MLP neurons of a small language model. Each row is named by its layer, matrix (gate and up: input weights) and neuron, and shows model dimensions 0-191. Each number is 500 + 50 x the weight over its row's rms, rounded and kept within 0 to 999. Numbers have three digits each. A neuron's up and down rows have the sign that makes its largest values positive.
A block is one neuron, or neurons of one layer that tend to fire together. Before each block is what it responds to, as a language model described it from the Wikipedia text at the highest values.

Description: Opening quote or parenthesis. Opening quotation marks or parentheses that begin a gloss, nickname, title or term mid-sentence, e.g. meaning "meadow", nickname "Big Tiger", (subcutaneous.
L10.gate65:449422555545534548391477533612508565443526538571668481490552535510388500476476550494434475366535582553513542444526508507441526523553517408517517538477478523505547485576484477542496403471415586404494531512499401504463515442527646543513534483515451477511460528551535567458531448545490488533541520537529435480513489569436476557477547502460460554544544445453478542511496495432585505518517540436396519539467451486409487504432534558458564488442512480435510409520506588444454582476489545453414537440500591489464454536449455524509480528523548411495483566488454485435524489482537427467
L10.up65:469430507475578579596487439576612574480535512575647456568550410425494400489467527432623540459563565540482620488568452403455528544536530473436528546560541542476479439532523537544418457488504449476488531523563491493517614517489482495490470550528518431520490466568519522583563495529532524559526509533510496478514465473511480492477482446521499483442461469589578544418521509458484572561552582545514528534434461498505462482522488407492538517511461470494426463585359467494620463446495485488527473442411469461517499591569489534568463493574540535448492483486457528477532482538584526486
L10.gate296:451526476447473387480512458479579517479550614566519416511436500433512576519480489530606496523520539480456441556512449465502535469484570386425518554493548594529586521565515480477444456454531506610457534482492487512579480480452467549484526515552519493526550550470538534402453491569519507487487555487517448467475620494454573488555558597439511523485484388377499554475464436345442440529470550576499489524384523479427481508507568444567509455462497505581504511488462545462550543502583450536520474505461439466543467541499526547523494557489497473520518494397502520449558547359470444454
L10.up296:472528572383448481479476439546540580446517528514557477460454450513510554497482526520539502532506572530543588443565414531544444381563567443483547472485559547472642415492525511444434547494567457477545555616501462558532463505527450511536577530500550445538463491512602578486494467568538476515505532502562400513483586426551500487427553541414433554456454444444469616517542541431396423445550511519509525600452555493427497519526557510610495471495464445488518506533504560475484465584565470454475513539525459505443527394525423539468548569476522503497527501494457479526505567486472404475

Description: Institutional "of" and quotes. Fires on "of" inside capitalized institution or office names (Minister of Finance, Museum of Art, Department of Agriculture), and on opening quotation marks before quoted titles, nicknames or phrases.
L4.gate128:538451452529421423578473598483514576542512453514518558561444546559430503568533500501511550588590508524468468451453538419355533478426455457476494444410589434490546523482420499432507610527460528573494475530471459446549517502493479374472483483504576495553571545538511524486420467521438483498509509583631563508432575507418508476526499529486443519523564593441545505453524502576478502431468506432468481538485411533526516551467534496519471524534479496504523454485382544493478496510465483585559552433508595483449483490539416502495393494529479439526521550421531638530559500508472543522
L4.up128:571547519490440488517532460528583468499489481492500482477509502481461511482586391523491517545509512498447490500497595516386553501459472525486488495422436549538571483551524547540546536438499384618470609554544463470555565531567548465409466597475619506537549474473450555431448551504538457484515523497516507506441497584446541436548570552384434411545520494486504492475526492502585513448465545534523605534473501467405597526566363574532477522506459421609525536461463558424482443493455421511516562492465581459429482421557465477512472565524458524501480587425451522529515480498482479551
L4.gate143:554373467509473539359488404487456483483582488519446500436508588462412506520487464478649497528520445519513514572541472568512508477519515481533522418561504435474441579555526529514521549501441510564522532513473474466432508485449462408412555408608489467555469571519570495426550498478504548557592501540624468431451425515458451507410549482473515568593508445542478498438489555548472494470484396525511559583504491544454474567507581505550465588549535464456487568528418503471460467520448528534496435462517459454419538537543555610550484529562503483498470542501451446477461496553504452573
L4.up143:487508525522531451453604487549536520453588543478439553461582575558478581504426534597513572430540523392478522491513484507462437483493540572525471458554493584473555548566547562517529407434621485489521581459463472474535564509558547497491455554497479513520497565487501506466536476539530533508449508497459512523514534449430439455387573532519528508613460484566530628484491417463538528457449486605587490504492510489382483499475556385487458536525516477453573551450454479527493492495421492448527519544604495422529466439609460542553457583520428521496443479509517438473519573561498491617
L4.gate212:469419493551496443398506472495473488482502477460591448471535496418474503466494465448533514472494511549450484502529457474462536500492455451458511585447443556490493435472456572502524522496520436507589486461456434481545531448510569545452497427407506465562428561425473536436534560505453468536447516485609488511455524480414504556561443569392579440487502543467498504456483439478473513491499477581487573502404460425493500503399502508506427620538513500473490450488597627592513489455422459448573531445466510429486559553580484618424509625465507603482467515634509474457577511463493483450
L4.up212:539400487533476416416530521431467510409540442470506479463471518463503559590478388525548545496415498519505556505480599505523512499456515448519595545509472531471516470481582552546509517554505455549554484567461492382522507477458520547492454457560545538430488542450519528378510508443391511544440489504498513461464530454414460588518506553433505563543462481496578526554466521523484478491533535463512546510531432485486460504430591439478503600603546499501498467489498519510570478509425434482527449478447444463451569457518476590398516622482406519621381487575460482527566573518556384513
L4.gate220:497456437510499446477458538518509463574466497427546489527521502516445520462521532562380521534631458559511489499519563569548553522435486520555577545403576529601677574509589463468548436517454417466528427515500495489581475460493539486578471502496566534539497440535524470566479522566536529482480471539501534522452489585556516545587498478458502441570455434557547508524510407533489525414466513453490622658546524426493613518536534470484428556440441490483574527453532480446487545471540495563532550527509517536635435535458438551511475444464527508512514531504467508470482424450490458491
L4.up220:517433466512505468487553502601487430518483480404580545508594454484482524405477509501517531572625428600499442541516552517457500520489444495590610516480474513552641551478490472510554515428453416459499554526605544450486495479484516485523472531444529540499542446513522473504471436498542463498447477485498557478488439593531447571513494433528498464584454463577513435515544386518458425451464508509532531568540579475443617518580585455574516586417485503516533540502513440443423597470590416533474491484503506493551548567426420532486453441457573491570505466514460520444527471441511427530
L4.gate231:417460534512562445508535541474515557426509495433456423434476495515476518495453458541514432499424505426286469491500515418515466532483550564421474573421536557495425526476488442443536517557538414505436587438554457609536496447469512509607479496521463547536531520502522490543429456518532570544468571519475471551537517483574527493508521566497497381433520498497492585497522428518493544453515477521566473563521489507517488513516479496558549470551517431457402590486555563562460487529532419553473436427545635495491525410473447468587427498520580548440492520534417521535446509572472567484
L4.up231:541469486548467530501474550449540523496535537491496500409447484518464477504501377560463445481508466371416347426503457475497528494463526588445514622478556557479430385476498486458492517556554495468543621434496469515589521488412407453466574458558525591525513496491445523479452560547506598514449557507486456499656542497475568516545557466545595421469527549526503529522537502525494559393536498440579459549536498473518453503472571482528558538537544458511484524496566587561494508463542414506548443454477518526440470435475429558527429506571467477553522481552481447478497427557542542524
L4.gate238:484499574507491565607545481562512438515500522489490461448442562551463475476508465537523534475560520461466425444453490435448556535505500460542476441484488542541512485533453451455517548495431512551492551533410526509505459490517428531517482412489457466441475585424469504445434500449624412545472450455590523558387496495444495510537468481543533500500504551450509426506478540570498579574526476455412533567450534408468535550524391501531521431499506567429503487449532587568508460504399498628440479607533542433430437421517466417473485529354461564550515577493477583546494550439421536522
L4.up238:385471550493495584566485452498533472537492418460502547536504570513406493562522445459506514517495433492472469516494522439485495535527499474509539477541466470473450492428494403455440528537418630533516502526537584552525492564505511507436555515468520526429496552454330440507497516410568365437509488448487564530444511497516387461491618424479547447497485492462614444472538551465485499571499443400477544531448506543485466513482473564501524473441483516515481577447515524609532481464521522546545460548544464472457441457548458432553528427448437459499472596510528546488523617597548519615
L4.gate257:619557492541430456442514607445446465511509481605578487527477531585493516460551521440504583456399445424534525550506457597466443530526515504521560476449548586434443595491431477521527578488485542622520613528514516519562451437477540494549537468567581528547429458449452486398494438533481496475553504531507561527482434457535444534500456532415537497529508493505554456549544573578512502475542459445562427511413557505454451515535620486523529529453465521519570483480533556421481530465447398549472525505406536612574384532510509527456485507557514490449497543450486462543472484516514487560
L4.up257:549517421440424480493478489424499492443672375527518538585476546493505482590528425506414478557550523514518425514377533511477515476514515530482501492421447436436458501496475407446462483473518498540526512603494547545441452633471477496510435561546441438492584385462543466521440493443581570492501474547485403489600556502526541493442486471561515550418478470490424520466499536508489456430508521524431515507514501475543577477587439503611542459544488465507500512476476414568563608447464511574527495556557484519457539560551541569487408502518489541492527579443452485525452458535467490500
L4.gate261:520492542493439398447552490501482430385472552439433522471425538559490423486474447523442543598536491469482468487428554587467487525469518523462555512529459493501554368526490468519601480523537489507511473484510523427506378495522521551409479564541508527571517425495529523490467556408574478537477487608483437526396457471520555584496602482409494442520457530495484452560468498451577422514433538613514506509485537526465487448508369509553528374526535503498443447434538537426591486498456447594581499574472532506491565518495526462548430537475549542527492558464480520560484470531536505607
L4.up261:447488428408493489571460420399528547485548443468529539420476546480496500560450488464525472438494517425542494478437441441489563482517471478409508480558570478490420571538512466540505457510450498532532515454478454541565435458588447394511490563439574490470518526531517545551503535475458414515575552559523532497542563559475520510513456435504518488530452489405508563483507535533513437560559531526496536617445431535479526329553474537472443476454579524418556511443508498547543513504424404458551460439480475501572528403485518433550459560485512510520486559490343565455575622544563499527

Description: Main clause verbs. Past-tense main verbs right after a subject or auxiliary in biographical and review prose, such as described, received, won, appointed.
L3.gate165:444530526591458413466544586556470474507447434523548545541609438566517549489478486538552572460482507458440393525538541493429492484515473490491549515405465525607432513435397459530565487575474561494582480449457445377530522457459515504589560462476412594453518512506501509388494503505448439542534568509495493520485569514580510491506510553530523489511502523538523518521515477531520482495420538509554526476527427543594481452533475469464571544455562516458556536505565465409421406579484513521464583621507609572388477523504422413552515520479468466567485413428518488532452478477527474490
L3.up165:482471529413524535505500586509420473554523448581502525481534472522485514452374499475497592514438529546497513443535481437451469488539469553471465400496477557448425539498426491524513403554557520547419522589598483475487500423502516510434402593496524507524439543416441451545490510588495528476448454556574431517441488535445564483449534405413456459547534473516490530448552403451591498499454494486466499548497362494493503487519403479491465557598540436444537531499411433645466569464495581528519477538557403496556474475604482453566461496481556501526530498504487429506512550530449514513
L3.gate308:497418482367525631518536513499460578498386478530544549537498602542434458508502441465531439544545504470544576479537522547354435482486497482519447547509552483489438514518431551522525536572593492489435444471469482506444535411488519523446604542474484523480480498515492414366520536476489427503603519523518449430501467479392440466540480430463513468549471372459519523498442512484387474537374487408393435514487476510544445552568556540508443512466502481506508520487452553500453466501498469547464550498547508530547459424523469465537572501584499477567463540547490550532515515392456487452
L3.up308:529471494445523577532520616470455435447482496458494480501484557505524507412433563467436593542587436520558519427484473473408370451499580457466470544484487520530460407445512513558420543509524539486506488436460454527458503396430494463474515588505454478492432589517439517419514495509468504481568488477555394508513374476472539494506501493530496526538459444413549555505472459519408498497492401491428484423534439438509460624549566548465476471412492469534501426490452476536477425430544563523458465534485549511507510499579559502581543500554520528553530482415376530480516576407522409456
L3.gate319:445450477493476508568484622443352467558528480513532396486535555466522497513495503453526543448550497542563512522450520453506455555501540544458587606477550555469462416530472586535420586508515517462477440483473474489514519469485504532513447459469489447567455457582481574523551468517475486560549523592507533477596482499493470477537475469569592511451434493504521533483470507499462546481523462392621631537498496515498440468437522561549464429524497460451568490522466655425569530519436558439477434474550494473537521441460555473536467434513419488605471514519466574563602555604459456480
L3.up319:534495546501607475499442493491389556475516527461643483499555577551548529452451518499483423464525534527492514534531510506547484575469489487603603502522486475509533394523553455572404531513420505499523548512465501480524518469402520556412568483410489457477535532456515596538479507493532494526524537541523487463484497496472465483548468446461498492512527483504578487502452521495431521293566495495485533563485573581463563478441480551494514508501407513521514502509515456443536433457573549451490453546514585402423566466538543591513446452501376599607540553584444473497541460499497397475
L3.gate380:545577455578500512490468483507531543495511408495425489457502562472404478502501491470506570443515486545517480557480518538378488483522538509497556515588499599498581450540593587512534415475584486485480490431503474536430578580504411568417481616528566513531524587427502435445514512488434458593502478603547473564503557506498543527557545535506499539591579479543488531550504423398485454442398438448447437569560480500471569372436492430481431519493430566477493506463459530545447518571496451525502540509465617471504490456523465451521518473516496478561590442531422513475501493472490430439
L3.up380:476436463544476548564465545584513499542497409530502575568417491510588466504551614459481578523558577563527540559445447570473493607568500455557494500508518572475536476534472487457500501604536496391433479494565551527491574483523433401434516517501500449507446558463508533451629485479417546528440487462518423590474505482506510510448538485468458537445566562607477436503495490579488499495395590488494421473482439500470520464479416508536531453495502487498492592529482515477392554510605516531533538541457507535450512505489520439496473407484520488510585505527549396402545401550426508569

Description: Start/launch predicate verbs. Main verbs right after a subject noun, mostly of starting, launching or developing, as in began operations, launched a station, developed an identity, released.
L4.gate34:570490587440418541493505563471397451486426551558533449430467503509557456502442527465524550513489483495513536477565356515458524582465444417630514439422544632557564455414487530587518546561475509548455426549556481481479532494541502524472507500464441415538536589487467477518473443514460512557508502419483515561474438480508545438555475447463531505483465519417554567527474484489533504500509518506443518519520543455508599522467451517444478483446542483470488481435534492466412446531545510530506387446482552466582499458559503462429469576655489559529464514528541524633442471425497504392
L4.up34:489450567473488585497528594500491459424478494579588481524487531474511443495420517515546532465554448433559594511581447487449563546508497422600593348469506550544538520432501573536517500537467498489440422513558431479459521577507560522430476481433437431575515497515481472491464461473511539536553532407509544488471421416468443484565421458443573473489410470462547583515426490532525489470465514474398580465479490488550578536414506497445453448420517421466560438539525522457490492511518527472445478499443512462507526511520561471452524577532452487490434422481487588577407423391479511418
L4.gate118:557484493489594482503670502484510491446590496493480497449519546516521516517486529521575484463550521491504597491531571529489498563524514598476506499473448464484503392502535503539458529421472450522528499457518440480485480514535492529414521449481579504598447499604581484488476569403495373614545485587513527542479425508470363470495545384482459476553595508583507503506468406442515379410524510419456486461523496389560491542470493487505491526469522478429508500454493465529384420497552505535549515521459567525385486542479454561478447531463431461478439563479450509515430439518481468479
L4.up118:466479563523477450448474482466509623534418450566448567461537501517452423513503561444550450567482533545468556403485520552459504487483435503536516485525440509486420520531469453572593387510508438482407528372574490579432499486518427592576524606524524613532520448501483493429453531494507473528413478504554506476518342449552576521477512534461477500507468465452585564433485438525455541475511501551513534455431539503537592480501507512471488531499477395565419553553482429427487545535509508471514503480486540549446456474511577586511512461474493511493481526443542495450583497369547432593
L4.gate123:398499487540486566539486582542434544394498546460526462459621506533445471506498414530504466446580431508474571503528498520595537494491408590481523434550523525502522434461531513521472453481571479531495516451540416470512434452480447572534508517507489580462516448532477433465421526422500477535560510569441488448459609424417441509461494454479489489538618539562475509461448453457418629491501469565618408512500509494524470496499537455451531458465417519552508525436458556520402532488630464538539490448516579568501559435467487507495515484507442412541548530592559442509464491454420485561
L4.up123:540488537500490491442507556446521506522448381475451564492482523577510496516496535476472462431528392473532521534469470562487549437410416418425436571515498483556519514515501407509496509512463422506551542541432519471473474346446457537531521512478458523497538489544437497545477515452408407440447568452466515482499484602438490483412532562464399513492565522410409493520536607545429512476505573566476585490468559513489558453610501594481542537451491504423544453434419434551502518521534535493412438469477515527571516477455516449404563446460478469561575483493464526510429475400421465545
L4.gate237:457516515441437502596453489464523521528505550501538557498587522506430501593509602480470449535510486538448588453491417518455487595508451449541573514530455558452495492481505553429473565475536551468555516503527484532409542477560441528638438547505528476512449561509500531542568528489503514490485427485573497436580463427639479494408525530515456538517497536541553471489491531482578575549440489534554530538458506469436478384407465518475522533490514559451561519470535529486467588569403511517466542463526438507534420405534507588482509439524475395478472618498447476483530652483494601567
L4.up237:395488534470483491500520496446478485409616544575452467501570485467490451535483470561515582477479459516433484450609505505463530547515499560501479566514526595483424537555488563440450494499534563474548412483480399526509515523495508445488461534467521549574486531496497379486500519521532565445556502415514522474534489372528499411497488546400527538497564473531518431440509478466545588441516515520470530520370482505491545437514421478515493533388513504399510461531577541395407520461453539450497388459474521544427483471591387527611537540569572478520470580493476458570556555475476501551
L4.gate273:489432501493493519561491480464563492485475495492519494521569452513446439517573472497575557569483455557555512545587568504459593560418477516559510391566457598494411533518527487523480638620541494597452414471432545532525541452496491448507525477442474535493539508536450487456599469441518541532555510500446470552525477436478452622514459430417493471539568474488458517421437613472542459413456472558463547577509452491580436510472485517539551533429490376459570579459498452552533436540506468472414446463473483487501491540471531501565580532568448446560450543474488583524437474492488473577
L4.up273:620536474482524456549512472532457569475552560566473568477542523478525545440485563534523523451647458541514448564606509511486540537483464563474532516572549507570589510480378506508474475459498424579533488561447512513410513430424429510512473596461483421460453554562546537492482444432514499505533475460472471483467455514586453485580469475492453450548525516568385506537490520480543407461568523567488584464501555385474531552539525574556570539546550427501572527503527501495499444472577426533481413524562429451481528543402448538527473514516518472537521474467531520550418497606427406556
L4.gate279:451568569440557541562483529439446431497503539488572509468485529528538483522435529532568564514482414499526463512529520485577558521523514594519517400428436443459468494496468498425523530472464505601562502524488392633473579456601572440512464528518560501479502518525483434514474514542574521552486490514461457545570413559495491549529492408482451508417433551555390413598440538460531640511513538467525561563425498579450501508414419549480548479512522575481531603474551465504436444534443528553436473517482461511499559533527538519573612457519504551545504512553495512585420560506527532503
L4.up279:491532491481506554386488458467534514481456529568550524434545394475446380478519486454476485558403465513624508492471470578466428598555530524554480486456521492492479478525516430428622460552606508581440552444511466619521500547542509484600448550557438550514546475522449438495490489477474495561416455446456472607494404532530486523519458453545523513520493488509493554530533538486557578499486482500466452513493474466435489455439479533456572538511456493491535539506494530527470429499493638522471470567595464427476533455595389474551560519533516620598454509599511472450472513496522514596
L4.gate314:494460459580439550469480498552469551565545454535447561465400450591521502555527556534542454557568461506597535511502561569468580462525530510492515497473448500498462513458513557437565507540441429536527536474510468420467487428571428510393515544546508551526486447562525551509519510546495459534587482508460482458587547498488582529539392470418562636542395483484498493572476546510535413448477499497456538467537459508462458554472509565484465608504560500560426392471459514553510460504487497471508430470507559492440543454565621562518555477575530429498448569501471354445459468468389493469
L4.up314:412528544571403526416428478614449496528519437442526525490431406586525531552560466492507423570540470513545482457637531515462546437492532465552463481506446527432472465482450539407515502538477585549435534420528593447515554510543505571502454452485425520530484427548538481439462493426513529547540486483518397469522516509532521426423437476487524585510524444495540544542492515434446472518488558540441505471436514523490429563539562565521495597550534553532436358522557478526476401557559438517533450452507451448497485498463548478472432535479489527455552581599530478534413495449460604469
L4.gate315:567564563536405398514404538384551494548544526601546547463461496410610556587452495505539425495533537422539447505507537523534479527519475433481389521457520555543407533526519597521500476594517459601497503472516452592575488511510513486520483451530495581530534576482575511512514470493475507537445584460639539563520455564575508452501434533458516523581511496553544528440517512557503497513456464578520543478483569508512458492438539533527524486381525533530497493525539456555519503460518465473521435599515463526460530554513647505500498482487510477492543441539476419612520502459469367477
L4.up315:592422547551576488556516376426546553476548421561568555492488441540522518432481536496523498482510510485445475489478493552452471454509417454456588399462578471471447489536485563523474379540473524618462542453494489423503492440444442512519456523524555495485570496469599424570443403442529564540502460634522534442533504427472502527422471448502489586544454496501550516465496460550475512553385519432582400512503462459548439457495502504518504544517495511577532467517601551576432530455503471416483494604479561513454449554489488581543445576505502526504514516526443534465491532494442582420